Weights of a small transformer language model.
Architecture: RMSNorm before each block, rotary positions, untied embeddings.
MLP neurons of a small language model. Each row is named by its layer, matrix (gate and up: input weights) and neuron, and shows model dimensions 16-143. Each number is 128 + 32 x the weight over its row's rms, rounded and kept within 0 to 255. Numbers have three digits each. A neuron's up and down rows have the sign that makes its largest values positive.
Before each neuron's rows, "fires in" lists the words (lower case) most often at its 100 highest values on Wikipedia text that the model never trained on.

fires in: "not", "has", "have", "which", "commonly"
L4.gate691:145067167155132135133140128130088149096125173130024104179104109141084176128038151153097203130086098192123135131083150160121131150115140137098077080122187120157085180109133196120083148112133081135163124154074124156156139131107114105080193139179080125113161082183153111125083144132147180143110158147148124142170097133088103103123096118107129084118108138188124153117170131131097114196184
L4.up691:224171186193080123135124090138097127052108125122097142142135143079121158130087149149172163176173150123100142092079188164103090186074153106152146121063126132115180093134137105123087151137151156132185103185131096149143163156099131130071152120127147164131174109163108144121122145132143162146119042106146125156030116149106155172138093109108051087130157137086081148109136170108166146141191

fires in: "one", "on", "left", "across", "outer"
L4.gate631:110114147136122162110170149118128146129074091134139119116188128059099135113179142106138131154140123075155119146162146100078093125094071153152108190163109150167128103123109167159132186127109136168175110149172132131113120136146060134149149159208134153139184144177122063129175134158137110136125143142166088114059139148154112110186145096112141131160154164177114065099104098142078131136177
L4.up631:097175102079103164185144079134182084114090121095175105113128115082122103117141177114192138116161169157080125117129142130072117104063142075115108116155078104147096089106157137115116117135110123153153119100120120136106140063098151085124088136126120160137129104121183124107158122153099073113112087138108058177171136124116113141119117092097085126127109111154140139087108108141097093099160

fires in: "more", "very", "of", "most", "virtually", "quite"
L3.gate281:097164137163063072157125133180063139167148148127173155169100131100132108116131141093148184105087187119100119116161121143114094114156127077148121142142110143152131124112123135126108142127128135149146157090038181147108141123069071178129125137097145096127123066157101117096090120133150083165140123131185083146096176166154123166099157183146098129107143132047070136134225117102127151111158
L3.up281:091102155202101166110083127184103125149138122112097141121126142129081083134108125166226160115135153124191160168161120146111111115105131126132133152126114161137124140055079142166130114130095112089152092166143163083118132095080057195174142099100151140120100104145081106117142097119132131118060147110152092160122123180111129120157163137169131122079113110094091188130196073108109150118090

fires in: "november", "august", "july", "february", "june", "march"
L7.gate905:099146156128140131104147085117135191087149133127168175118115141144117121091094142061141122126084114100098102064153082130060158129085110162132152184148065135159087195124149132194092166149151128117127117115049185117044153129098135096097119162121014129136140120132172165104095124155097081118110151084100152151072087124065103099148121164136152161170087121154129120097104101187103157134092
L7.up905:092110170070150107150131084157119138134141123142151137142129162077096137159152133139146113095124147160048127118111111136115093102132116134120127103140148170184110157111200186100104174097152160135124144096084108091093109112105129045069167157174068053112145084127159094130116114104091148103133112112130137145144180161118165164150107142160160093193105085112118119095158098186141129110127

fires in: "the", "rochdale"
L6.gate1006:141140100136155119096105085073163136110130121099116170183130065151116110093146141141117110146143173106160136097120165072108146150161139146130116145144096102138169116178130150140117119139153088107075118078089170171138072141175109138113156112188104120155116127152153161123126168191138129130179098186136143133157108126103133141174124066141097175122185140134119102106186084105133076117149
L6.up1006:114093105183127126117158108121112060106169121131101139123122111143177177094135166153147109171107173140164182045112158149107107143148080127129138094150118128121152123117174140114103113167173077142104138123149147177100152177142170117133163109026173077119135122155100072115142205122083099118137148082115184143125089136096125148166096102175105162105150131079118115123158097113128104141097

fires in: "not", "t", "be", "been"
L5.gate962:100136179154131162164145119189177141171103234128119087103122086164162093145103109148120106130121116153105121138091103121110113116126119125127159145092162127104101142127134156163131150129118159146117113155132122168145156090131205167186187117110143084106159080120120125158116176136159143105092017176146169078188106085118109139154122154146131115155121183166106097149177107120144162086125
L5.up962:080134147141077092127116113092134106057118099116144117145157106110141121168105131137088154065129108094159087169098156150156098142101100177129117115118119110149173093157085132117091103130140139165168148112081133193053102099131190115098080137147180098103124158114108110143057069110188129160116154140139164119155136111165105139120121101111104077091131120089111111098154124175112113109163

fires in: "years", "year", "soccer", "today", "long", "longer"
L4.gate113:137058162109174069122068193137184107086191162121093116059125088136129119102141128119129084168132154122091126159129134084151086069199089056105161127119148146123109052175177080164110108131100177129144106179101114179114118158080085136066137160178087126123152142193120091106171141142173201116132123164134135128108131087113100121088090105124109119153082152095171134130082155124114092135135
L4.up113:114142146126097139133107131143136082082099151130104146089163145133125108073126114140120150128168086184120149158154149121196123093157130102146115061134065070081117134109117066156153101140128117151176158117095149095128152133073186105114114110134112132083192051092165084105158098106139083151106110118165121150157062115120075148177078143087160165110151167148114114129098168121121091169137

fires in: "in", "on", "of", "across", "along", "outside"
L6.gate1017:088124135139140100141122109138135105101141177158110098173142128134067139120151159077103132142122167169156130125097143106106138125128102122153105148114143150082141128157116166102144094118111136103149167112106172153212128113195140113121090097143069113169131092122147129112142161099100166172079146176130140077144109076103120150106110115108138055159126145122143110113146143126142097156121
L6.up1017:074116101150071136185087067135083122149121124119143137106129109114175172155146135057094099156133132109122135156112077112136134157155142086109117176070138113116089123113119163122120051165193143183196157089127118071183110128124138104166104094134136150158123159159163124181144082108161139145130127166130165123138139068107148154094157115121169108134136098115107086138073122204157134091112

fires in: "is", "well", "s"
L4.gate248:103074106167130091111134096200174097172133154149104105144108195132147122162064154123145148110112150156134095096126178089099138156189124131100134099079095116084097154145160136161094149169152103098070170089116129138124195092081118128212084149199153092114109106122137082144115099094138176117133120109173113062099086093116087110133184123091122164110146089104134100063183112101096125150064
L4.up248:089130173082087142118174178142133151108160153148128127137156108111096149138106141160144139142110146168098209183162114124097167102125231154141129040061092119123175073138119075141155105098132107082133130129069104088103121123092119122104124143148102157076118161153125181150144138205071092130135144138154074143140152154117131190125095127095125175120107125142040118097108119148067161109131

fires in: "the"
L6.gate178:162125146064118105161129144141107129122155130115123141164142137168058114118162133185078158059131162119090110144140091177083163095120138148162101100117150108088124179134134157112205109192141136090122117100100113113057130075100152072146123136162180144123162194106108120130158150117137155152144093131098103172046113089124171125157170109112128141138093123052096161112139096085111108102095
L6.up178:134134147171122088101171096113130134116161124104132100101126120190185154121138191053127123158111148214133146164097181144151120108146121128140156113118157129132139119157154145144166132078109139141112111064142115121152108158091138140075024150120099106129139130153129135139156082163196116132163129147142184117164109085152073105081152147130149081073083220127092119160126125133171149117151

fires in: "of", "under", "office"
L3.gate784:139103137112162189094209090130202062144136114139113126098107096135114141133138138110126135145184127213112059123159121090141143153157143104112095133119116082114161119098131188152126090185138145121102099128162098118107186121085138110145124107191119124124112133120109089128106167134091131101114131119092186131125137122183107153109137142134203152171176150097137153106168043134140160121118
L3.up784:179210147037090152131159154124139076156139150094192102154059063114135097114187165069116129112139098137115108178134132124082106188176180169109100116099130098106139224097146092103152120157109123137121081111118108147095197178136127092147104113148123113164170155154178100180174139094152182077104042102077146088095125116099155105098102145087100137154112116173145115115147119140132164198109

fires in: "with", "between", "cml"
L3.gate602:167157159162109151145151143133140135111122127180141144220171120197187157138162138189134102175096126151153084189135110153131168111074158163077159078128123131059100070060119153132137116116138120163133152107149132156085079143111133158117144137143118038089152094118083053133161183204153125109099121102137113148154073062122085178139128127107147120142172145094123130137104152152194124092151
L3.up602:122138107171103141120122147158146093109108109124091147149078093164150091125123113076163178130108083127120119109169123191186052123171151100127192123115146166132167138150144136112177116105152128118167118080108137165092179114121179109072117118095121165209137120113145070162194130096072126081168097137165121159096132185137093063132215113160092154129190128123166128114079104130120137117077

fires in: "for", "forced", "foreign", "forty", "force"
L5.gate695:168169116151082128169131116143113118155138135140145174158115154136110158095122135166101081128099138171163104094126154156158100079152168167142141169154146136174132082106115130205134090166099102124126165121077148133059133101117159153092115182093187205100083165148096151105186163129175109168134105096141137180165172109176129136110111098157137090164149139198103128109169088127119142133199
L5.up695:127100074139129143117095083099090157113100163161165182109121072137120069095139114154126145170120138127160096109092217116139184152111093150148119114160132136145139101133155168131096113135114088154113172128105158148128107130125166135165126161125080131135148128125043188121170103096088099091118151125122143124142123097144152094153155083129136162089055072229096134111129096091165065150094

fires in: "been", "be", "also", "co"
L6.gate134:119145066136139128142116110143102124124187176119131048138112151170182116096133117160183083141114147138136090096087059120126106111118104150099093095105128129161120121155100172161098139166129149075081102110110091130160109103141093161170148121191117119124123196073151135174173125151094099129084118148106134140160107127161131135059129138116135121121198175161121148160141143105111126117142
L6.up134:118149085100064178105109122083112138101165163107122096130138126149172100082138064165104067114158100103123136137153161171110204206140103187056175127109138106182123088160187095094124111116104096107108104140089158135131077078175081141154092134135098050160131138146154094055140146171141134167065171120116107085096098056146143107116114172207101204123110105096098082125154111163189063163130

fires in: "of", "deaf"
L4.gate239:131151162117131145147120083146139095108148114162134147139128124113201092148136158096128069130089141116144139085065119124125120085140148190116154151110138078138103153053085134107133098105066108180138097116046122086115104124103140146113075119078112168173122182128149117152143132145104137098125126122066154080142180100114139192153116134107123105140185077166192101202158130151125143120162
L4.up239:128169167159127142158215132130110126177087084154163153097081102117120105073157128064140074075087149158114086131144165130103098126150104095152088083153096124155120096117131129124123149091103171130130121106187099127045124141180115095101174114139154152109139064100201103155122102208131127152096109089113120151093163083124174074121148178183143107135145072152136112137177146138171091096110

fires in: "where", "when", "which", "of", "that"
L4.gate594:109054126150079173123124171136083157089186147182119141117138190101114173143100104133096158140102154103116101130165128109092109116127122092170135096142156144124123119117126101085154170142137070077095118103147131085125109083170141129135085162225134126117118107163133164243141129167115128194090131136143119149162170151102151156142123144117147085158158111165089111178143114150093112120114
L4.up594:159111118099101104075136139073113202158118201132089123129145130076136160056099125155151122175100100088120121168096136105147131058144166116147103119103125118156109156147128105096109105162113147110147148138105140144077162103058068121112100132134171181175109129116106109206152066114115136116098104132118156130150188118119125130117102133116108128178175119102132099168109140105093143081088

fires in: "one", "none", "part", "ever", "faculty", "member"
L3.gate812:176106126176149138192123095140155108126086083098143153129120129179123096123169081190165178022150108137090178111101113197112150137190098135122107092116142121123083142062103084118149172138134092143129132147074139143112162109102113128147132077107099119131090121140184161152115130119134154126119106115059216165089149092109145157095117105110177169123151163119108132138135133130208124126073
L3.up812:080093123140086100139129161134105104147142112097091099123159155136104098131112108161142153137142131121133158128148031125110092128142242166117153128092152121185160171155169112203204137119141157172072137138146086127180171128105082122094129089088085165128079098100114123092151062119149159115120109182121147120084147145122104113158169151153164127089148065097178114141186185148162120109153

fires in: "its", "s", "his", "their", "your", "mykyta"
L3.gate283:200153094135153156153100164112128126175046173152156132144096134162122160142105162123099113067153088091176112165092108095126136098154131133109098146107159139144164195151161162161136089144096172145103083092075063150134128076149068117157105172115172131008117126141100131130087131158121122178180145090124118126073181101141118158121092144088094148104149155137143133144170114107136151091107
L3.up283:193087086126125122105157118093123136146122096129130086148133110114039155149133110142165102142109129106137052124089117117154079092137135140138132055122122183129097121166085136111173105108084071091218122119113068135157130140124135086149175155046170189129131158180138068118154135137100148120134117105124163130113119130177105161179121120082116101120135176094104146152118126093107079084104

fires in: "two", "one", "three"
L4.gate259:158106183128163160109133155099162116144168089091142118150107115133136111103109106158035181133086121142106101160138097097146106111124146131106174088109134146138131088165140125179169090130071142193153084134146163094097119118103140154152168159126108163134100111082115122138082124150126158093131115104233128233096115116140095131172156110083137125134085118136170089104113134165119150133101
L4.up259:158171090146150154140193075126141163122136180041144121049093176079069126170122074187123184142088113157135147165106104204120152140131172109055135135150161117037167133116092111109072145126129113125111074106084116191110150145088097113148106117070131113077071161115153104072162132127154168128147140188081096114113080159150137025143068091105115161127117124099140098093152134110133090049154

fires in: "of", "your", "young", "quiet"
L3.gate890:108112091119149152186109076124146176102142132184108142156116147092124125142101142160117098111105103139149130133098153120170147121196134143100144094124107138149128150145107104122140188189148146195129114122150106106104172176127142053169114210152079179077022149152091119157165170075133182149135128151184160141158180155156115118055197125120053179114118137111123093166126160143100079162089
L3.up890:143106127113119091071126120180083145160143142085117138178159173131123150140055164098116044094119166115161126159113080108134139065155075126089118072100081125137116123131136126122123123156121167154124082147167090123073155144097121153133158122092082143118166192087119160165141152117112116084151155089151188202164162130068114096103083074112132101160090141137125097201115212133130083178093

fires in: "of", "although"
L4.gate854:095117084151141059082108081112109100152163179123131139116140086114100132099143154132125143181158130146095089167091118161143093129195141099084133118102193108148152118154159168095102149106098071085169110143125114095132158113134167120102176088143144125074161106071161159101134113137188165078130084081131084052152141170110113141089156133122040093151222132150211152151109160146175154103125
L4.up854:082118205073153205175120165117118130124116108160139090133123125148137117175168107055179158047093051115144119120112126117136118086087054193165131129129099154151098083131140137140079138137201174130149168108132109114132048148088062134133146111104134133112139160157111085174159087143100164101083168163154154061213124107146192173156175128111171105126109099183072175187125136127161071115131

fires in: "as", "its", "s", "for", "be", "was"
L5.gate452:167129150157120131089186142067109076126100159128134085102105130119091161160139156142133106153074195138124136143125096150151148060108163170166107099104129206115088104139153125131216144150131130138134119160055088111115115067149110147109177165124109162057157058153140148104077159143144168175136125142131094097134162134161073139169126082131138134080105128116162132164135130176124120168141
L5.up452:182140127149084112176138084207157060164184191137109131103093014133115093151103162156081121125112093140140059179122113113144100111121099128132110085110152069102120155112170102127123150121115101192066064151103225208196107135125129164093127156096112134078145098107177153108139148127119127118098168146118132120130168121092118165111132124168118110160145153157092111109098133087143112075103

fires in: "for", "of", "by", "trenholm", "force", "younger"
L3.gate886:170095133148119059179183139112134109097156153095119094157110097107071180143148080127123106115170119075072173179161133126210131155189094141145124121116176087130138134107090105141113107109225130154107135134138095069165148182051099146161188107141128147145117208177148141166130165105123099118127099137109132151202168117135141104152146115141109073151075162181162089112097221112093068111098
L3.up886:131133083168157147158143088153059144186147148178094058099206126121100141127141170088139073162112168110116098086129053107187155133109116094129112124074166154105095168157153127130148128130153199165144082165151165124136150096132135126138095133154121122177078154149139125170157124112131127159114049108059110168117185162179122181169174133059177120064162124135165097113117051178114161173176

fires in: "have", "has", "uttarakhand", "had", "were", "pakistan"
L5.gate637:139172121110094153138131139093078155150130132118184086102117207134121105090105134139045132102134110141103083043111167206088125095049128177097120190058158156055197129133086117144071130086111132146110097126136182180118130147156158096107080156145149209167117111137145151083184145128126154119111087144121101060163109100102119098167088095105102136163158161169109113130113139104141079133164
L5.up637:126119150126187117103205070120059165157102168101104089072099128158053179075131198181135096135106165116099140066134132154134135175122089150110034174076116169133165092127158142123085125150104099087116171128128160179111124126176117142125187153169121179120096124146175151102123062134113123120116128108104164137135156101083122168056099108112176136094138156109091083099139144172125158168221

fires in: "on", "studio", "along", "studios", "show", "of"
L5.gate359:155141114078163166178145162101167113171135146151124124145112124111102131135081084118130132157065132101130084068116173148115166118168103151119109116083200152114115114116124105127128153243138101142128085127116146088092177135160127129153127126119143090170141099121161110113113145093093175179128158130105098100143040106100139134165137129212111174182154168123089120134167135131110141096156
L5.up359:138110110057112167173066151126101162188163107151132183090151173089075107119196160117099109129170088161162087139055169117132123051104102168165129151124157108102095152173092201172126149077121141122139160118171111120090145128106157120189144126113164133159119126131154130157165091180126161135215110090181154161105135101059157112099098122083146089155159112133162083129128195142123121131140

fires in: "of", "years", "days", "or", "a", "majority"
L3.gate819:095122113111132140122146095188171132103089147118101109126156122140136109085102122156098126171120117085120123134157123043056118149207116143033174092095130148123154112116128155078130087175117057106172159134176100134096084159082115095118119117122069147098166167163111121118099131069117145091146056165125112125135106150093132156134198174173145143156112214119128177124134075076140078151113
L3.up819:095099138161102143165137122135097146105115096181149092082105089096081092147077154135163153123083128171087141058089089189159093125093170153137153140089072143144101116129178130106128128109131180137161139078107168172148132180112130098142169133148131099160108120097145131146140123132111128124143161172140087136162144136182199074099186149168172076138100184154155125131129078095201110225085

fires in: "it", "this", "when", "although", "after", "these"
L3.gate317:127130130153116149118122086130124074100097097172096155150095168105104149087088117152155092146152137131078120154139140094138127134150126118142170117095143088141134119133098161137127106147124096096096135126083105132079116125027157159122122156141119109093135187133160127144140119140100115109145131126122077120116101129142136186087088168127162157090158078114181079067122149127151125110144
L3.up317:161118203134145098110149098117137117093153174105154118177134177131135086106090153108117202099108136120113094076083065145125168163161125191207116129169082157162095099165188057113147065165136134103128122152147149044061132113113086150220135131050115137122150109121072176152158106085117115110134125104125153096148137114152123093118105104118125113238100147115149120179159081148115060092114

fires in: "the", "was", "is", "a", "became"
L5.gate198:119113091114085114093142161088043142112147128099103140139137107153102123106173060120141098125109085069113123150147185083100156127179118070088140142149154167099117122126106135082146075183097124180169123135130073166136120086112128101160085125112108130090193068125113112093062119155131144134164145233099100072052145114143046126136088112155107115142113130110064127131089089180136110175139
L5.up198:088153147145096104104112117110117132140109164156180134135105193171130110088102112147115117156159138252141102143081186118044141074122113149116157127108121075071085119133146124147172128098121151155106137118135122121188142145112103133119115191151157114180128196111133132042107105124069125152160089109144126214177100138146107087077149129090190174148116149210148132153176164177138098127144

fires in: "of", "became", "with"
L4.gate365:098108148096138106115104184140114148120064157136140149119055102169151122176085096143102130114125173126132153142171120173132071097112117101144123110094141165128106120132124089105124155154139074170089142115173146099110111146118097100156112157160148105083182089157073152178147109119127069111157128098104103166090143102137148122192170188141151169160143157111127125072099092087132088159124
L4.up365:124071131110125080143110140118137061143146127125108130196112105138137161115123182095056107122109120125158125107133181078067071074108145082148174100128158122188181161102069093156088119117138149141156128112083105126147167103078141116139126118122108086130162122118172139121146098147107104143168051146115123120107145142142094156102073113153085171135080108149183131135108095084063103096119

fires in: "the"
L7.gate376:080141090197103112121099105084139149095140174077083152112153123115130155093139166193070088157107151102127172098180206101102079050132116156155160190068149141116075100135156086097068103104127079133140125169155099137116187102138106144146141156126129113061168106111151151139196157133123098104125131108115094121135121082166119160165120132099157106080151173126181162112149137103154178086148
L7.up376:144097129155149102141135130123159178162124160107137190166123111128144168138151150141114142079076122154184138070172174113103185097166153131178077114122102183138129107141099161150112101145087204125134163119135148145139113119163091095107122212140150048108126139133119106165099112163091135092143154129125092122118075146088116160150101165187105118117137162117079121122188137072179130167121

fires in: "is", "are", "was", "lawrence"
L4.gate421:139125144065156092171165090156136147146134127167102100122088140157159063107115156139118130106093111113143131158069146179142131111174080157146112138165170101086073073122156119121104148135127124115102166134167070138172125089128124138145129110130080210119122142119132060141136163117056159161131135109158104112141107088110103069145073126122171116168156206161123118125148107127140174179088
L4.up421:099082133118115087083119102166146113138120147111153102110169133154121078110148135163135099166153118129155107110135140078164119124142092123120083147171021123097143135089138100192183123134096102128107170131111163144170117187124175148113072183123129096119129120156144150045120059201153085104128182116156125089099116054121078111152147167147068153127114077170110178105140174107169128108161

fires in: "world", "september", "angle", "august", "franklin", "american"
L3.gate131:160150178142128083082121126100105146102122147154161130151108148135076115073133105151098161109147144116153101074100151091141111129101100185102113146154186118108163142173105138072074112152129099123116193178118185149133094170135171045151158087125140179121116146100146178173071193130077160143131130127142112114110116126147119183105162140133131129173110103161132084168125142190147152129142
L3.up131:116133125096155105105160121080139100132110133081124134165157114129168075145124109218132142141133156137206107166103120107130132140138123158147103137110117129105171193101156147057158156122129143133172119122160135055101102074114129101165108170087144071136072162170107174087108155092076106111144154125119140064062155070188124098168154084069079140141091114166077122108144094229147142141167

fires in: "with"
L4.gate583:162073100106146083090124120117138137181172133096127149164111105120163145148141152136127181125111118094126145137158108133147167157141138113130113161151122148087117171129088081226148162150143099168129146096139206077154073110086141137131123074163098142139082141118137092091187076073108080084165111105044203182156143164121129122085143162155060116141147174161125117131128154126146124101152
L4.up583:126123144119083150099082083146148168096117177116117048111176061174138149114068130156095142118134126150155137103087135121114140148100106053149144109200118111175120095123079117153112182158132164146157149151158142125110136131074081181094145148060177180209104120112135156109146123097158094085210087051122144166147139123053145094114141093101163125110155129072126159109150193154132173132156

fires in: "well", "commonly", "among", "particularly", "part", "selected"
L3.gate974:153227179112138155138190108131153137116145087145104125115099167128118149124069093141154154210154169102096136157064121056081135102166109132122123176082158102116140102149149165111198135118126081198127110118109131146131141094094165111139137188161179166150108181102072107132117146162112188120046145155144057085095103122088109139055137140117150128114113179144120190119086138109136141131196
L3.up974:077123069100122115131130069134151098110146093202137133130160117090104150157089090105160146114143094094153132156108171125107141132107154183107137076117088091125114150086223123106159087161146126167148126187114135137159175111146134140114131138121094117117132193125128086088114141113144146127133158190132122155151098157137103092147095104086090072112120092155125146143085070106148128127108

fires in: "and", "check"
L6.gate164:172147137078143133117076147165071138129087123146065146152106126137154128158135072146132111177104149116064099096149147133127154205131115118078159113157146130134141131114166168144169142080117116106123069120167180141081091084146144141172166115100100123167131123133114169176104146107175083110122147161121015155182159120088085174102128154096108147143093161149128147106140152140159125178080
L6.up164:148087167118161133109128140144154140075120115097129116143088151145136125181127171109151177144107160143126113142127182078163157155194119092092150085177113184145139147144133122144076172112114120086176149131091099130103160163149165083110105112122155158120141081110127067150087145129146216096131182109082070108125123110130157156138108139121119127141147102066144168106103133155127122138048

fires in: "and", "these", "both"
L7.gate52:128098156123148180139176134117143100103151114109088101067103178119041164143139130151064088152142107136099163111138140097101157121117108150134123116193145126106105126150101127137090146167115161140094111146148143159082119163141153146090164186104121175118127165082112184149140133141182135135135105161119118094129171171134123146122132071134110116155153127067163146153075203142134103086086
L7.up52:113143111144142161133114138132109136134128144063134119168150113208130156086059150109180139151133124153162086160060128132131140163131164139104155107088136126113060122110060194077065150076109162096117116078150143106132144136119128149137116130081174137198186082128114077093205140136152195069174113178127125131186106088129167156087184148143098118186083075129108166084119068128150146113165

fires in: "film", "research", "films", "search", "story", "night"
L4.gate611:126122103137114171122160155163090139134158128091144097151122067091124169086116087138071069099161166144130143150088087157088123143116133089176067106173154133139110141131115177153174126145089152156123096157152132153137129089112134093109042127197087148156138090138134065061137147132082089198107142193092102123123127133096062138127152035099214133147166133170146121178111142096165146129124
L4.up611:116127091121101154120129166131089115157106129131112042122120132124117145153170112181089082116166154162135112112114173198131129082170124121149128170101151103108111037178124165072130153136183109085101085064130202096134155167073134133090150171114148088145128198108101135112083116139145108088128074182100139157149153140104155146122136172104143104107072085130139076162096102152121110115171

fires in: "the", "s"
L5.gate629:170174115142085080080124126105145089095156093123091078139103087152081170117114173135131198131149109090175124130109166131096084139180100095166089156169118089061089149131133114132155116074212088097143126162153128159130098141154165181128166105117171091105174123119178098076173090132077137153136136174080113139104169138092127151097043044117109090152131194158094146206164124191151079146159
L5.up629:132076131125179139159138122085138159142125119137111136166164141097156161122130099183143099117160121084096166123110183170178124129128129103172058124156131167122183183108082122157136102099115143100100135129176124130102099138127192099101165108101114104117132145090189059098128149161060155191150152134043134169103115099159166127186151089117171121137165145150182178199150049034136118107083

fires in: "such", "her", "his", "s", "your"
L3.gate689:132128101184126080148132085069085116127153063130186093150128134083130139120153191191119148150154095107145135128087135110131143133126129079093059108105116129130176115104078134116087113094099091112129100130134174105114131081135149107156140160142211158146104156155174074114145123121136109143145146146113109110099119098086119141083114121125153176127146089147082155167159100185142150112046
L3.up689:097148102132084105150132120101156107143113097171145105092112124104108142166099106148144142088162189142129148102098117089114097067068169099056102093213111130142067117099143130081092098123066147142158117161137100059149160059162137142119080117139133114057116107081081117121171131127184147152118115113178143115083111137127117168164112145125096125117146124113143117137115144088118102150076

fires in: "de", "of", "on", "the"
L7.gate158:079138139179120109179147110154105127141127148154123123077093108089129146120137141173128084129108130120087140085120158125142125112123113219123127124114113103109131094109059129152106057142155147153145148184134067120066132139154182127141098102106157112133189095061108125158116120191087089105130103056152112135112096166109141114049133095137164159161095080073210168082101168111163104124188
L7.up158:069118171198076133108174150120113131152122098169151110149117087117083088111183172101142151122091110097096082170137130063162140097112120162143080109080136188081092139129076159117159094139076107203075126142175148126111143075122063163127107115141141143099160127122154119169163120127096146105163147140193061116087086135117096123117086084133123146153087117155176144201151100110117124187105

fires in: "the", "is", "ret", "gary", "has"
L4.gate468:093072154133123167161141087166126093053140135139114147122111121162094143096101095120115144058134158058123137177099125113143140177178173111082162127149130082050155177147111171159187134124100084145151090137140091128110135151063129093101116159146108114130173141127121129121148117081127076116102105099165075120152113150142135132128112131116115204193147169165139058145170130143164147080051
L4.up468:167132089089154104126125145122085176097116104142166137154091131140133146157117122145117165143154169068171174124154180140095189125195100149134163175063170119146105149108090134118124114113063168111156117171131106082122156136168172104151106086144167158107147164097119132092166112121096121145191127058178131104095157067099073122019163163113118118164121134094114126095143127117135142159069

fires in: "that", "which", "who", "it"
L4.gate917:138145117052116138175129195111101110133183074184121104118086148093165079141136175138118103145137078098141102133140179117145092135116089136137145108123100156162150163104157108137104113142155111133107057181158042095152092104058136143168196096083082172107138119139129145169113120134120144142182089130128173095119156167151157118132104112058150151146124118122151106107163090143087128095156
L4.up917:127149116115124138172164120113115108128093082137126099179102143127138135154165087117172179130126102104144092123210102113121118134153114113154081120111130106112137163160131125163101102153177131096137062138126075200071122088100136089072066100169134128130118071120136138135194114118123128104128128113181171121141148110135140134159090097092131072115168099082138106176145160105134141074100

fires in: "where", "which", "to", "because"
L6.gate796:102126101097145103153162101139181174166141141131146087133136118122156150152138171102140140078133186062180166127152124080112123123117098137152112131184149168149147136119173096091164136103122068085086163157181193082142145149110178101080147189161179115132090108137113114121157151148167118120184168124104102121123160110105143153141109131186181092162176116179090159073158126109106117172094
L6.up796:050078128140108103159120129108101129083139131176137141115165148119135128081104115087191151124082119066158174148130137050142158100164142101114169115123109124113124140146112155141170114155160080136160120139166152157139109145180146135159087147156107072186125125109054084180065106093141064103169122108164183108074124169098123077132065112112130101142139114111189097166065170095091185073155

fires in: "the", "of"
L6.gate899:140112190160129154154135144074083130090124156096152089085149106134130181071148186104107138103083137108048085128131152109078140110121127116199093119128115152089126112128148112154141186153098096099153133069134152076145099163088104146147163117090112120162116169145146167171143167166070135133107131147064130153100143140179177152172113106147085085186094140135056085059164170136102104163146
L6.up899:162154111171182098126119142152099120150100159098142146079110156139139130109160122067144119133057105144101159147114120081138103065162078119171137160189111088115147113138194153094124122119148132103105100082113064106117120134102144067120087136149114125129119129074107106159140134177072170097169112074084106153135124132179134151115128167096109110170196105147111108113153144141166135139123

fires in: "the", "s"
L5.gate326:142115112114169073125148130141102096161162119121084102117182103132147132122133108087096089125124113129169149042090119093133103128138134071151187120072098145120173152142132123173141167162142083084150155079095159165145147124143193124183143172148156133103114115092149096186090152168152081178132097155137146084098160144144031100151197184167112115159142133102091151119157161114157100120154
L5.up326:141072152155160131099117116105106147103169104080078152157161100142128170133153154126156165132088125072161108137142166107086134134107149131123133144082126103168138146126134123167170125103105090117125153137136113107109127085105091124130088174155098138080125093135107141154182079089091153146182079158166173178159108117085111143111039121178170129139112141111105163097130143069107161075200